From a checkpoint of a small transformer trained on Wikipedia: attention and MLP in parallel.
MLP neurons of a small language model. Each row is named by its layer, matrix (up: input weights) and neuron, and shows model dimensions 240-303. Each number is 50 + 10 x the weight over its row's rms, rounded and kept within 0 to 99.
Before each neuron's rows, "fires on" lists the tokens most often at its 100 highest values on Wikipedia text that the model never trained on.

fires on: "born", "ing", "w", "ak", "usc", "as"
L5.up868:32 56 52 60 39 61 51 43 46 37 48 54 45 48 58 43 53 59 53 46 31 51 54 61 34 65 48 41 57 56 68 35 68 59 35 57 37 54 59 46 38 40 62 61 43 55 54 36 52 50 50 37 50 74 56 37 46 58 68 38 54 55 46 52

fires on: "si", " Roc", "anc", "uc", "acc", "vis"
L4.up1376:72 28 22 56 61 47 22 30 63 64 34 43 35 53 46 36 71 35 55 44 52 52 45 30 40 51 58 54 51 60 45 44 47 56 34 60 49 51 57 52 46 58 62 42 27 42 46 48 53 46 40 57 56 47 55 35 46 46 43 52 62 50 52 64

fires on: ")", "=", " ="
L5.up684:48 77 34 47 72 44 52 49 52 45 61 38 45 30 66 40 65 60 41 68 59 29 52 42 55 46 53 30 45 54 49 61 41 69 47 63 52 42 46 43 59 56 43 63 28 54 55 61 52 41 62 51 55 47 35 47 52 43 55 52 54 47 55 60

fires on: "O", "L", "A", "U", "ti", "lo"
L4.up349:52 58 40 57 44 28 39 47 64 44 76 42 60 48 58 35 53 46 37 79 58 57 64 59 59 39 51 68 48 65 72 46 50 45 37 40 48 40 44 52 39 43 52 64 40 55 50 59 40 54 54 37 64 52 41 54 62 49 50 44 53 46 42 52

fires on: "s", "a", "ing", "e", "ia"
L4.up964:49 40 49 35 47 53 59 57 30 45 74 47 55 47 49 46 74 50 48 43 42 34 59 35 44 47 60 52 65 52 55 51 48 44 55 45 47 59 57 52 66 47 54 48 48 55 58 47 51 64 60 32 53 65 36 35 44 37 41 44 53 40 50 51

fires on: "–", " of", " from", " or", " /", " to"
L4.up40:51 47 65 50 60 67 45 53 55 52 41 50 44 51 46 26 61 49 53 39 49 52 39 38 57 55 44 30 36 60 48 42 39 36 45 46 29 52 42 46 48 64 52 70 33 53 61 59 60 47 48 62 72 45 42 44 58 31 50 46 63 54 49 79

fires on: "r", "n", "t", "ut", ".", " ("
L5.up1063:56 38 34 57 56 72 59 41 58 47 50 51 42 53 49 49 68 52 44 54 75 64 51 55 39 55 39 56 51 52 49 41 62 42 61 53 51 53 38 35 30 53 42 54 58 50 59 31 54 51 45 41 42 45 57 51 36 41 58 63 43 55 29 63

fires on: " |", ";", "3", " hours", "°"
L5.up1150:71 50 55 53 54 50 30 70 43 39 42 64 35 39 60 57 69 59 48 34 69 33 39 68 45 76 50 46 52 63 50 39 28 53 50 61 61 44 46 52 61 45 49 44 49 52 66 51 49 40 40 38 58 38 54 49 53 54 40 61 59 65 37 54

fires on: ":", " and", " Other", " Latin", " Asian"
L4.up1439:45 73 46 46 44 61 55 64 53 51 38 50 48 41 61 54 54 61 58 41 60 53 45 45 51 51 56 63 40 71 57 36 44 39 44 40 43 59 46 49 54 54 45 44 46 40 61 46 50 45 50 56 54 63 58 47 64 40 53 56 55 57 57 49

fires on: "z", "g", "ing", "k", "t"
L4.up1300:56 44 41 50 47 52 50 53 59 61 57 29 49 47 51 54 48 53 43 50 46 39 63 50 51 59 51 68 53 52 52 57 57 48 51 35 52 75 48 53 73 32 37 42 65 59 49 44 38 50 44 44 50 67 50 39 68 39 56 51 20 53 41 63

fires on: " 0", "ci", "ser", "x", "p", "v"
L4.up547:27 45 55 54 62 49 53 40 68 47 37 33 51 54 34 35 55 44 61 53 41 37 39 45 54 42 65 51 44 42 48 51 52 47 41 61 34 42 47 51 64 50 38 43 67 44 43 55 50 31 66 69 60 33 62 52 52 42 40 45 57 47 56 61

fires on: " or", ")", " and", " an", " |"
L5.up4:43 55 54 59 48 54 36 50 57 48 46 52 51 66 46 42 39 58 34 52 40 51 47 41 33 48 50 44 55 45 53 70 54 46 49 79 51 55 42 42 52 41 48 71 43 35 38 39 47 45 63 35 56 44 56 47 68 40 58 54 48 57 46 44

fires on: "s", "ines", " points", "les"
L4.up1193:54 46 60 58 48 45 49 40 48 48 78 35 62 69 50 36 61 42 57 35 60 28 46 48 42 57 52 51 59 71 36 52 57 63 61 52 58 43 58 44 46 51 43 51 48 44 46 49 50 58 55 47 50 52 53 54 54 43 55 57 34 55 42 67

fires on: ",", "|"
L5.up93:37 56 34 53 49 53 48 57 46 42 56 57 41 44 44 55 47 55 48 63 28 55 50 47 60 53 47 58 44 80 44 47 45 49 56 53 42 52 63 43 66 38 35 48 55 44 66 49 51 30 43 33 60 63 46 72 55 58 59 60 67 71 49 35

fires on: "th", "-", "t", "and", "ere", "ut"
L4.up147:34 67 61 43 38 46 47 68 67 53 64 60 55 39 46 49 47 51 49 32 62 45 60 54 71 72 45 44 57 43 25 38 48 58 41 56 34 60 40 58 58 49 53 59 40 50 55 40 45 48 44 40 51 60 46 47 53 48 64 64 51 57 55 57

fires on: " |", " years", " e", " his"
L4.up1049:42 59 51 45 36 61 77 54 47 51 60 53 56 34 41 36 61 43 44 47 57 46 39 43 44 61 50 42 39 67 57 42 40 49 47 66 53 55 33 38 48 60 52 61 53 51 66 39 42 53 53 39 54 35 54 21 32 45 41 55 35 77 50 56

fires on: " of", " al", " under", " in"
L4.up1457:49 58 41 49 65 45 44 67 45 67 45 53 51 57 45 39 52 47 59 57 59 46 65 38 46 60 44 54 56 63 45 51 49 51 62 33 56 43 35 52 56 45 45 51 50 47 49 22 48 47 64 38 53 65 35 34 41 46 46 54 62 55 47 63

fires on: "'", ",", " and", " the", "-", "."
L5.up1117:54 58 46 57 51 57 58 54 35 32 66 59 30 50 32 44 46 54 72 59 41 40 58 55 51 63 44 49 47 48 53 60 51 66 48 59 53 48 46 63 40 53 46 45 41 53 61 68 45 30 50 50 57 60 46 48 27 39 60 52 53 42 40 60

fires on: "s", "sq", " of", "ta", "ns"
L4.up258:41 42 50 47 41 34 58 56 58 57 67 38 56 45 50 48 60 32 53 45 41 37 35 39 66 52 66 43 56 42 61 56 57 53 52 49 38 41 48 44 66 49 49 56 59 65 59 47 50 40 53 52 50 53 52 53 58 32 42 44 50 35 21 50

fires on: ".", "H", "L", "I", " I", "ho"
L4.up328:35 71 44 48 37 55 54 73 53 20 55 35 57 45 55 41 45 63 58 59 52 29 51 41 43 56 66 71 47 57 44 40 36 46 36 42 44 67 44 46 65 36 52 49 37 36 51 56 47 52 36 47 55 59 51 57 48 27 49 62 51 50 65 54

fires on: ".", " (", ";", " –", " for"
L4.up1184:58 55 48 48 31 39 53 57 50 52 46 61 48 65 57 28 63 49 43 57 64 55 38 57 58 37 54 54 62 49 54 47 55 33 35 58 61 30 46 52 59 39 50 50 44 36 45 41 59 34 46 41 48 60 53 47 32 51 52 68 52 64 17 47

fires on: " in", "=", "E", "F", " at"
L5.up473:57 40 51 47 46 51 55 56 43 45 61 43 46 60 60 45 46 61 34 52 41 30 42 59 59 52 28 52 49 53 65 50 40 42 51 50 55 53 48 47 49 49 48 40 54 51 50 61 33 47 49 58 56 52 31 52 36 65 38 53 21 48 38 71

fires on: "-", " 1", ":", " |", "1", "|"
L4.up1063:50 63 33 45 50 62 64 57 49 35 57 49 47 48 47 41 53 32 49 51 46 41 53 52 52 47 61 72 29 50 56 51 50 56 61 63 49 55 43 56 59 52 59 60 55 55 50 37 36 55 51 34 54 58 43 59 60 57 37 58 36 55 32 52

fires on: " |", " Albums", " .", ",", "-", " Loss"
L4.up763:50 62 46 67 44 58 39 64 54 46 40 55 48 40 65 51 55 59 67 31 47 52 46 35 60 72 45 56 51 55 38 42 57 67 41 58 52 39 38 54 50 57 44 50 55 49 58 56 52 25 62 49 66 50 41 27 40 62 77 66 39 65 61 60

fires on: " of", " vi", "mp", "pec"
L5.up1116:50 36 50 64 47 57 60 60 42 49 47 45 63 36 51 67 65 60 64 65 65 58 51 36 54 61 48 52 52 27 43 54 42 53 45 47 51 64 42 47 56 78 56 57 43 25 60 38 39 44 49 45 53 40 60 44 25 56 47 42 27 52 47 55

fires on: " to", " and", " that", " –"
L4.up456:47 55 51 49 43 45 44 74 59 37 61 43 52 62 34 46 52 48 54 53 50 48 62 59 38 53 43 53 42 69 45 38 50 57 38 48 61 51 53 56 66 54 56 67 44 39 66 51 39 53 43 55 57 46 53 47 43 46 52 58 29 58 44 53

fires on: "ti", "de", "tor", "ci", "ble", "bl"
L5.up1068:70 49 71 56 47 49 41 59 72 42 43 47 59 68 45 27 61 41 31 73 49 66 51 59 60 47 46 62 50 72 47 35 53 47 55 51 44 41 32 72 58 41 48 56 38 37 63 62 57 48 60 66 57 20 63 50 59 34 57 47 38 60 32 58

fires on: " of", " had", "ona", "ye", "ise", " to"
L5.up241:66 63 61 44 47 59 56 43 52 49 47 54 53 49 65 41 47 50 44 52 47 52 62 50 40 54 64 49 41 52 46 34 53 73 34 52 46 55 60 31 60 65 41 55 26 37 73 45 59 48 43 59 43 42 39 46 48 45 45 58 46 55 34 60

fires on: " of", " %", " |", " to", " known"
L5.up1319:55 57 60 50 44 47 38 60 36 53 52 35 62 44 46 38 42 62 36 59 48 38 59 43 39 66 58 50 49 50 39 40 54 49 30 54 38 50 48 50 67 56 54 57 34 40 55 46 39 36 54 43 51 68 35 50 57 52 51 40 47 54 35 56

fires on: " that", "ll", "ti", "lla", "v", " 2"
L4.up238:37 47 35 48 34 60 49 59 55 46 59 47 30 31 41 47 55 39 54 43 60 54 63 48 57 49 27 44 47 60 48 28 34 52 51 45 51 48 57 45 43 69 44 47 45 52 65 49 55 32 52 66 58 54 56 46 49 39 70 52 48 48 33 67

fires on: " w", "th", " ret", " rest", "w"
L4.up17:59 51 40 44 59 58 48 52 53 33 51 52 35 58 43 45 51 49 54 37 36 37 60 44 46 59 46 52 59 48 43 39 46 37 33 62 53 63 61 54 67 57 61 41 51 49 55 51 52 43 34 44 60 51 60 40 47 31 51 43 43 58 65 45

fires on: "re", "r", "ro", "'", "rio", "et"
L5.up567:45 41 53 50 33 23 55 51 54 27 47 44 41 49 41 59 75 49 53 63 59 56 75 47 51 44 31 54 47 46 50 49 52 73 38 51 29 68 55 58 62 47 54 45 61 45 54 48 50 41 35 46 68 67 48 42 48 59 56 55 52 65 41 52

fires on: "on", "ona", "st", "ar", "ast", "asi"
L4.up1112:48 54 45 53 49 56 36 65 70 66 73 49 57 49 52 45 62 57 63 62 45 59 55 55 53 63 42 48 52 36 38 51 53 44 43 53 51 56 51 42 47 44 73 45 37 40 71 51 69 56 58 46 58 44 35 44 44 37 73 39 38 45 55 55

fires on: " of", " al", " val", " co"
L4.up1298:45 46 44 61 40 24 61 57 41 45 37 47 45 48 44 40 41 44 42 58 44 40 48 24 32 38 49 56 52 46 41 37 43 63 56 46 50 51 41 49 67 52 43 65 53 44 40 45 42 33 48 48 50 46 44 41 45 50 43 65 36 51 49 71

fires on: " He", ")", " and", "=", " who", " It"
L4.up174:37 56 30 51 44 64 60 56 46 65 42 63 37 42 54 24 52 52 35 72 37 54 33 62 49 54 47 43 58 64 55 66 39 54 45 53 52 42 33 57 51 51 42 67 51 28 51 55 56 45 65 56 51 71 52 58 60 58 57 57 46 51 29 49

fires on: "est", "g", "ing", " it", "t", "si"
L4.up13:33 51 27 56 46 40 48 64 69 61 60 36 49 42 39 42 60 51 66 51 37 48 33 57 49 51 66 58 59 57 49 54 58 52 42 65 46 43 43 54 47 55 48 44 59 48 70 45 43 53 56 38 60 51 51 34 60 28 51 52 30 44 56 56

fires on: ":", " of", " name", " would"
L5.up1077:46 58 62 48 40 28 53 56 41 47 49 47 41 46 50 50 60 53 48 57 60 50 38 48 49 53 66 47 34 56 46 47 32 57 41 47 58 50 40 47 40 73 30 56 31 40 49 42 54 47 48 49 62 48 71 29 61 47 54 57 35 81 51 50

fires on: "-", "On", " On", "–"
L4.up1469:40 54 38 47 55 53 45 53 47 45 54 50 47 42 27 30 56 44 49 41 41 57 49 41 53 31 43 55 67 47 43 60 38 58 57 65 43 59 41 62 73 54 63 51 41 55 56 52 48 57 71 63 53 51 47 41 41 49 44 67 30 69 51 49

fires on: " is", "n", "ed", " was", " him", ":"
L4.up350:46 58 52 56 55 37 54 49 62 57 45 55 45 52 48 49 57 54 28 48 53 56 60 37 48 21 41 60 49 76 51 70 61 46 57 80 46 45 44 38 49 43 23 51 56 58 47 58 48 45 60 51 58 62 50 47 49 53 55 47 52 45 47 47

fires on: " |", " generally", " currently", " not", " is"
L4.up61:50 66 49 42 54 44 56 70 34 25 45 27 69 39 52 47 58 54 55 66 35 40 51 27 50 57 70 66 48 49 42 57 44 56 39 52 52 45 59 57 48 45 53 55 52 39 61 49 47 46 63 41 58 74 45 50 60 49 60 65 43 58 43 67

fires on: "ng", "ll", "t", "g", "ing", "et"
L4.up1118:52 52 44 44 37 47 51 46 55 36 52 35 35 47 32 52 46 59 47 61 44 44 44 52 54 68 40 55 62 48 32 56 56 36 46 61 44 68 36 48 61 49 50 49 50 49 52 54 42 52 32 55 46 81 49 49 54 33 71 39 50 57 40 45

fires on: "s", " of", "\"", " in", "ology"
L5.up409:49 51 46 51 63 48 46 55 47 33 61 31 57 39 51 34 57 53 36 51 40 39 24 61 59 60 51 57 34 48 51 72 14 45 42 55 43 44 33 50 43 56 59 43 39 40 50 69 49 52 52 53 58 48 36 48 61 52 38 52 42 62 61 52

fires on: ".", " as", "th", " United"
L5.up960:21 60 42 59 47 52 40 53 36 35 53 49 43 40 62 43 54 55 51 42 63 17 79 47 48 62 48 58 52 48 39 42 48 60 56 46 61 49 48 58 53 40 62 45 43 42 55 57 51 54 30 33 52 42 59 32 44 57 59 57 57 59 42 52

fires on: ",", " 1", " |", "uch", " some"
L5.up450:51 63 49 62 56 55 50 45 43 38 42 53 57 48 43 45 66 55 47 56 56 32 32 36 51 62 50 64 47 58 52 52 56 57 34 47 54 54 43 34 48 63 38 61 55 41 63 41 42 60 60 56 51 52 55 40 36 60 63 36 46 63 33 46

fires on: "-", "s", "al", "sh"
L4.up1417:37 49 60 54 36 60 35 63 47 47 65 63 60 60 53 42 47 55 40 41 60 56 41 59 47 54 55 46 40 53 47 39 43 57 60 64 49 60 61 35 56 46 29 54 42 62 45 52 46 44 42 37 68 45 39 47 55 46 46 56 58 43 47 66

fires on: "=", " ="
L4.up199:54 50 47 52 59 34 43 44 54 41 54 54 46 55 56 54 57 66 72 52 39 55 43 49 36 62 32 36 52 47 62 67 43 57 51 54 55 61 48 46 65 57 58 48 50 34 53 56 48 50 50 50 57 45 45 40 49 52 38 49 38 57 41 82

fires on: " by", " as", " ", " from", "With"
L5.up1259:32 54 40 58 46 46 63 57 50 45 55 50 46 54 33 43 60 65 30 36 39 55 38 40 47 53 60 61 56 64 52 60 44 56 50 44 49 61 38 47 44 63 59 38 60 35 42 42 63 56 51 61 55 48 42 48 47 32 52 63 26 74 38 52

fires on: "–", "-", "wh", "qu", " st", "dr"
L5.up179:63 51 49 38 50 36 56 49 54 68 55 40 47 44 36 49 56 36 50 55 36 44 47 36 24 46 52 67 58 52 36 49 42 55 55 54 63 45 30 62 55 50 55 61 41 51 61 53 42 48 62 51 56 52 52 53 52 53 30 54 31 59 33 46

fires on: "-", "'", " May", " de", "D"
L5.up575:45 57 51 53 33 49 68 72 41 37 61 32 32 47 47 53 61 38 36 59 56 35 45 56 47 36 42 54 63 65 54 37 29 52 55 49 31 80 56 71 40 53 41 57 54 41 54 52 28 37 56 61 52 56 42 53 44 35 42 54 60 54 39 45

fires on: "|", " |", " to", " 1", " as", " that"
L4.up773:57 62 58 75 55 48 60 59 59 54 55 55 24 49 52 55 52 54 37 41 56 38 52 60 47 56 43 56 38 62 35 34 55 60 50 59 62 49 55 59 33 62 55 52 32 59 46 43 58 40 74 49 41 34 43 29 36 65 57 44 44 63 42 55

fires on: " of", " the", " in", " from", " Rid"
L5.up1089:52 66 35 63 52 43 53 35 49 44 61 30 41 40 41 52 59 47 47 75 37 42 57 43 58 50 43 42 46 34 65 45 37 45 45 41 55 58 59 34 36 48 71 48 55 47 45 60 45 23 45 56 64 45 39 51 34 50 55 45 56 56 54 66

fires on: " more", ":", " good", " very", " Y", ";"
L4.up1017:64 59 58 59 63 26 41 49 69 64 57 44 45 44 50 48 41 48 35 48 64 52 37 54 42 33 59 68 66 43 47 52 40 39 42 54 58 52 39 40 38 46 40 62 50 54 63 62 56 52 34 47 54 50 51 56 53 48 40 54 47 51 52 59

fires on: "=", "N", " not", "C", " un", " ±"
L5.up576:58 51 48 63 48 37 38 64 52 51 42 54 41 54 60 52 63 33 56 46 57 64 42 60 44 40 59 58 32 63 70 50 51 40 60 55 44 51 50 71 43 55 37 59 58 52 58 24 45 47 48 50 50 46 44 51 55 38 49 60 37 57 38 58

fires on: "ti", " too", "ro", "enti", "lo", "yp"
L5.up672:43 37 54 66 51 30 58 49 37 34 55 41 61 57 56 37 57 50 33 61 59 43 70 59 42 39 51 64 33 37 46 63 49 43 55 61 53 42 39 45 71 51 57 49 46 43 55 70 36 39 64 42 58 48 54 51 56 55 64 62 64 43 52 54

fires on: " of", " end", " As", "hr", " term"
L4.up9:38 54 39 53 54 63 45 46 36 53 52 61 50 42 49 55 65 64 25 72 46 49 69 66 50 70 65 50 62 41 28 47 49 49 45 48 37 36 50 50 48 50 58 52 61 49 55 41 46 46 71 50 59 50 56 46 47 45 56 60 56 46 38 63

fires on: ")", "S", "."
L4.up237:34 51 45 38 51 56 58 46 68 40 47 53 59 31 62 44 56 73 55 37 53 42 53 43 34 52 48 47 39 44 35 43 35 45 45 50 52 48 43 63 68 59 34 43 32 37 58 60 56 74 44 42 51 53 58 56 42 48 60 51 57 44 51 40

fires on: ".", "\n", " |"
L5.up964:51 58 55 63 41 41 32 76 49 44 45 53 44 50 33 40 56 48 45 52 49 34 38 57 52 53 44 68 45 37 44 48 43 61 30 62 42 37 35 57 40 47 43 50 44 44 41 67 57 36 42 32 51 59 71 40 44 50 45 60 59 55 46 58

fires on: "=", " as", " 0", ","
L4.up681:54 42 42 65 48 36 62 66 56 31 48 57 37 48 57 36 62 39 49 57 38 46 36 61 55 65 33 37 55 60 23 71 41 48 39 53 55 43 30 55 52 62 53 43 58 41 50 44 52 34 55 52 47 50 46 36 45 47 52 49 55 74 40 60

fires on: " of", " |"
L5.up38:60 58 58 60 35 36 44 31 74 40 55 54 53 43 20 25 62 53 61 64 42 59 39 65 40 71 46 48 60 44 66 47 45 51 43 46 39 49 50 46 52 42 59 42 61 54 59 73 45 47 49 52 49 61 43 51 47 40 57 47 50 66 48 55

fires on: " be", " a", " cr", " an", " ra", "ly"
L5.up1376:31 53 34 47 45 48 56 51 46 50 50 48 59 52 45 50 52 39 48 48 59 68 60 37 53 45 56 38 46 37 49 53 56 49 61 44 36 36 57 60 52 53 55 39 56 44 56 37 41 39 61 55 49 59 44 36 41 64 59 62 35 49 40 59

fires on: "B", "i", "L", "e", "a", "c"
L4.up421:66 43 59 62 51 37 43 61 56 49 46 42 60 51 61 40 48 76 55 46 53 41 61 42 44 59 47 56 53 48 50 37 51 41 43 40 40 67 27 63 84 42 57 48 41 39 55 33 47 43 48 44 55 54 50 61 51 36 61 61 44 62 51 37

fires on: " the", "-", " exp", " Exp"
L4.up244:64 52 44 66 67 41 35 64 56 47 55 58 54 38 61 58 57 33 46 66 54 43 50 52 65 72 49 50 68 54 35 34 40 41 62 40 59 51 58 52 63 46 55 62 36 66 59 49 50 48 61 71 60 39 43 49 30 60 55 52 47 55 50 60

fires on: " can", "sq", "mp", " of", " to", " Sp"
L4.up912:60 47 54 38 36 37 64 35 52 46 61 42 62 36 63 64 61 50 42 51 59 54 32 35 47 58 56 54 51 35 58 50 45 57 53 65 45 49 45 50 62 65 39 43 51 30 50 49 35 39 69 64 63 48 60 36 53 33 61 49 35 62 45 59

fires on: "-", " t", "dr"
L4.up639:42 38 52 58 42 40 55 61 44 49 50 52 36 52 53 52 61 55 52 70 58 30 60 57 44 44 60 48 61 59 34 39 14 42 42 55 44 55 24 60 44 52 51 46 49 63 56 45 48 45 52 42 48 50 46 52 33 35 49 66 60 61 45 44

fires on: "M", ",", "n", "p", "ap"
L5.up1128:52 46 46 70 48 50 39 63 41 40 52 55 46 49 30 49 59 50 49 65 54 35 60 56 61 72 39 51 46 54 33 55 37 43 58 41 45 50 39 66 48 37 54 57 45 50 47 60 45 55 37 48 59 55 62 48 20 62 46 45 47 54 54 51

fires on: "s", " and", " su", " Ca", " De"
L5.up1035:56 51 43 51 48 59 44 51 57 45 57 52 55 52 61 44 66 53 52 57 43 42 51 48 53 56 57 28 69 67 56 29 53 52 48 65 50 59 63 50 49 70 31 56 46 46 43 57 50 47 64 37 55 57 64 47 34 48 53 60 66 64 52 60

fires on: "=", " by", " |", " a"
L5.up390:56 72 54 56 49 38 40 68 53 49 60 55 39 36 38 60 56 50 44 64 45 46 52 53 40 64 47 57 56 46 49 46 54 48 59 39 59 47 55 61 54 52 35 46 61 53 57 64 49 34 35 34 49 43 47 44 53 45 38 68 47 53 34 49

fires on: " =", " the", " J", ".", "=", "ba"
L5.up457:51 56 61 54 58 42 37 48 42 45 56 47 41 38 46 39 61 62 64 61 43 39 32 48 64 54 25 69 53 68 69 47 49 42 35 39 48 51 48 39 60 46 38 56 53 66 72 54 44 43 50 44 55 48 50 51 47 50 62 52 51 57 41 61

fires on: "a", "ed", "e", "ant", "ax", "o"
L4.up761:60 49 54 58 62 43 60 53 59 38 40 32 56 52 56 48 61 54 41 58 49 38 67 56 55 56 41 63 42 48 51 38 43 53 53 43 47 50 46 47 53 22 39 37 41 43 53 52 31 50 30 47 57 50 46 41 62 40 65 51 33 56 51 57

fires on: " acc", "cc", " Ac", "gi", "acc", " rec"
L4.up1294:55 57 53 59 27 41 61 56 60 60 59 48 66 50 60 53 62 51 57 49 55 50 45 43 43 59 55 45 36 50 39 39 57 39 49 59 37 42 42 43 40 49 58 62 46 50 49 48 51 42 53 58 53 29 45 44 62 15 72 33 55 54 54 50

fires on: " Th", " ", ";", " would", ":", "d"
L4.up1389:39 71 36 53 66 28 54 44 60 42 45 43 46 50 53 44 66 70 50 61 58 49 35 41 55 49 65 69 57 53 51 54 47 51 45 48 49 48 24 48 57 50 51 43 47 63 54 52 53 48 40 43 60 51 27 54 54 41 54 47 61 41 52 42

fires on: " =", " W", " is", "=", " reg", " a"
L4.up214:45 70 42 52 52 51 60 53 69 43 46 54 41 53 40 66 52 62 38 44 52 53 52 42 45 68 71 43 65 52 42 35 31 49 50 76 47 43 61 56 29 70 46 39 68 58 51 57 61 37 48 56 51 29 36 55 45 43 41 73 35 61 30 56

fires on: "-", " 14", "–", " 2", " single"
L5.up583:24 60 27 49 34 65 61 47 41 43 61 53 46 48 20 46 55 39 60 40 43 48 69 48 50 27 57 43 52 40 50 64 51 48 55 54 37 44 54 31 53 54 56 62 55 36 52 46 42 37 40 34 57 34 69 45 38 48 49 57 52 59 52 59

fires on: "/", " E", "the", "ps", " For", " Ho"
L4.up283:50 37 56 57 28 48 50 52 60 38 53 57 28 34 47 40 62 36 21 49 44 55 52 73 42 52 47 43 47 50 37 47 40 49 55 54 33 43 50 59 63 47 58 51 56 36 53 61 32 37 40 49 63 52 52 46 54 31 52 38 32 60 48 43

fires on: ".", " of", "pa", "st", "th", "ta"
L4.up925:32 69 45 50 49 45 53 32 39 51 49 41 50 46 35 29 49 64 57 48 42 55 49 53 54 47 62 47 55 64 48 41 62 25 31 44 40 47 54 75 67 46 31 48 59 36 50 46 42 54 45 14 50 57 51 47 45 37 55 50 65 47 45 47

fires on: "le", "d", "b", "E", "h"
L4.up783:49 48 40 53 42 40 60 51 40 39 53 41 46 38 54 50 51 42 57 71 54 41 56 58 32 58 43 59 46 61 33 54 48 49 41 62 48 50 55 62 49 67 47 53 47 64 56 36 45 44 54 43 60 56 49 48 55 42 42 45 41 48 53 60

fires on: "th", ",", " Other", " more", "00"
L4.up740:43 57 57 61 43 54 34 57 53 55 35 62 50 42 39 51 55 46 55 61 52 51 50 67 42 62 55 62 40 52 30 40 43 49 56 42 34 47 35 33 59 46 42 53 24 44 68 48 48 49 29 46 52 42 75 47 51 46 53 47 37 56 56 59

fires on: "us", "-", ":", "–", "="
L5.up143:49 73 45 46 25 45 56 40 50 57 56 40 52 62 40 52 58 67 59 48 50 48 56 52 63 47 49 64 48 47 47 64 34 58 54 47 42 51 29 55 32 50 52 48 69 52 52 73 53 45 46 39 63 53 52 42 50 42 50 59 25 52 52 52

fires on: " 0", "n", "x", "p", "t", " gen"
L4.up1364:42 53 45 43 39 46 55 54 41 44 55 34 46 49 36 50 46 42 47 51 60 39 64 26 56 61 38 58 48 53 50 44 42 55 39 57 31 64 26 61 67 48 34 33 67 42 54 27 42 28 66 56 49 58 43 61 47 50 32 57 56 49 64 45

fires on: " a", "t", "ly", " =", "wh", " an"
L5.up1059:53 36 50 45 41 44 43 50 36 42 58 52 57 43 48 39 55 63 45 54 33 57 50 49 54 59 55 39 46 51 58 47 23 66 48 58 47 39 55 67 47 66 64 39 35 52 59 43 46 53 51 56 61 47 51 31 47 40 54 53 32 69 45 61